Weights of a small GPT-style language model, trained from scratch on English Wikipedia.
Size: 15 layers, 8 heads of 64, MLP 2048 GELU, vocabulary 32000, 64.1M parameters.
Architecture: LayerNorm before each block, no biases in attention or MLP, tied embeddings.
Training: a variant of Adam for these matrices, 7761 steps.
MLP neurons of a small language model. Each row is named by its layer, matrix (down: output weights) and neuron, and shows model dimensions 80-271. Each number is 128 + 32 x the weight over its row's rms, rounded and kept within 0 to 255. Numbers have three digits each.
After each neuron's rows, "raises" lists the tokens whose logits its output raises most directly, leaving later layers aside.

L12.down300:043104136158145099111070141146142137109194152089134205124150144159132140108150153151131169131137131107150155154190144122107133093105139172128144174129130140158136132066147156155152102138112173164139066130107141034149000167124115124194156219138101079161133131102093175099094099117105120113130151150078137189117147118138167124078153138130111131122116096132099119136147158149097063113198142141187040174169140129155130099136135140131128136099100171087132105124121156117104100147144132136117065130185151152118112108142101076143095119146075107088113099109119033106110130140111136145
raises: "0.2", "0.8", "0.4", "0.6", "0.9"

L12.down461:096165105158118156112041154087169065137094126141129160142153130161121154159141160134093144127097133108137147117110132255146135147134071118109145135100135145192138094160132112115123157115167094180130108160092113076150170076137189129100103018143095125087113143103138105062085160133053122104136091130166139186119180143067133187154132149141076126125098132119148142132148136101135169125121091110138112151118129158122137152103211120121193187123095122136131101113159098129115143119075098155096136128126074115103150137106103120113106113108151116145078080122161120165136140117093183185
raises: "rs", "r", "d", "rr", "ers"

L12.down1278:116133162147133159153143160119112146142079113200116119098154130112136111110080131177137132130161071162141167147214130045124107131145120135090124123176138089138061070132075082117133101096176144130163113147144154135099110150117140135122109190143139204133151120128086130135122155114172148150108128102112110145185144115115120135135150130131167131109092136140119158101166154151076192092085193094104061125104135104110063153165147165120163135124111136149119159136120116138194154108081200110093166148124163103135158149162160171116098085130109111066149145133064165083124122087116118100
raises: ".", " and", " would", ",", " will"

L12.down1670:177100120111113160181108122089139173104175143141144127103099150144085139164175111114067099146061176167133166167099134136166133148109126139115186117073153134155162092146183141121128104110088085084169137132133116120102041137075172128146139149144160175143162148120077160126110135119140213158127132122077184134065130154064070125180062080161156112189102124157151141097163167123162149084107140161143115138135141118140094106085092090178151135147130084181142057126130159104151114146100133060110087071134107135142187125122112149155165132117138112159160157144142186105085129132069151104
raises: "en", "c", "ov", "ina", "ova"

L4.down1697:160138135102106134099118099132167152117116176105096173140138145108088084109098069150130123091127133073177182114089129124089182128118153076074106125130148119111116138136095120135080096123142128111120114120184122140127076121147106119127097160112164082138124161153128124137125132082151134152159122118109151147084145102115160134114151093128129151158166159133144152120121162150125122085126104138168157152121111128086169118123126131143097137143060156068099117152105103097121108131130100169123153112135083153123167114118129057118160134165078063116148110069147131119134164147151183170
raises: ":", " –", " =", " -", " 2015:"

L12.down946:201129151163094149152169147103148133083181121071101112043202155192107129113171119131119139158068166079110119096148130249074102180101108131150176192148095117127135150121110157149179093149165092129125094114122073123093060184154169114129129082121148112075124127115112112133155130106100159157143129143091151140142143155102057103129198102123135166130113127156130145148106124148130111141084091117099140169124131196110095105169134078133137196138117096125152135078106113106136121140161171133156096186151130148115136183070095162067149135136112138080132136153160127137074110207132102147
raises: " 21", " 27", " 26", " 23", " 17"

L12.down1796:091068131125124120155099128116155120107123146199104124115115125142097175147127131106135106165152090086115102155180118099216130114064043163140127162106017101196090196181146202182148099129151144186105097141143090124160041114142156119156115210134139144135168116051099116157097146133125155074131147057107137139069093140125082152159092110122117143100125149119145182111119191141089175136082117117119127160096157182105180147103185076151130162109156111076111178092154156138151037093092113159145055201132117123169115112142103108109128163133104142103190150122129083104137153105107148106
raises: "ling", "kin", "more", "wood", "rick"

L12.down221:177161151136081101102144117114115153141116124148143130141160157135173144092110155103137124126186130141127135104131113049114174155140124133152129121185137112131115107059123125126140144162131077115174136119089097095096065140109169124116144232125083086167150084138065138123136126195139076117126151103088091101136141109127089134117132119106157100103184100091106119150094158162085144141162142127187000212138129129140187121129106154145071103139147082127144117124090117116158127111168141105157131075066118160096106151152127112105125124154132087127131160122125090121067120171098080167
raises: "1.5", "3.5", "00,000", "16", "4.4"

L12.down578:174174079136164109132080121045119174080080155096093144123113135099142117161085137117112122058097129115138202124100175080147108143130172143164187137100131128169087097101082084126165108182088113120168147081109111072114040101129082124153128175134094136150092101090137154163120153070177148206073135182196198123104153152191119157138154165090100131129131146051131149141109152126133138177173178130131124215126108164112174050096087133195140138149135119098131179110102149105177143113149143103128117111146091124108155116116127139125098176131171156136075143135155145112128137095130209126
raises: " to", " door", " into", "round", " onto"

L12.down699:128152138160157134148135127147099155128107122108070155180176131152125139128122108098153145159088129125107101143139101184136112126087169148151159123156149107117147094034164169142133091147112129169145130113123132000133000132162100170103117176171163155122126088088135116113103145133135130114143143134146152132127139166115085097086167100103133158098110132123068178118137171135079115107128112156134089255158122126127144121144140104140157119120109150158125048117119139155170070138078129150147116121106143150130074169180128105109103139142131106129129103107105150120169106085142129135
raises: "an", "ty", "hy", "than", "ever"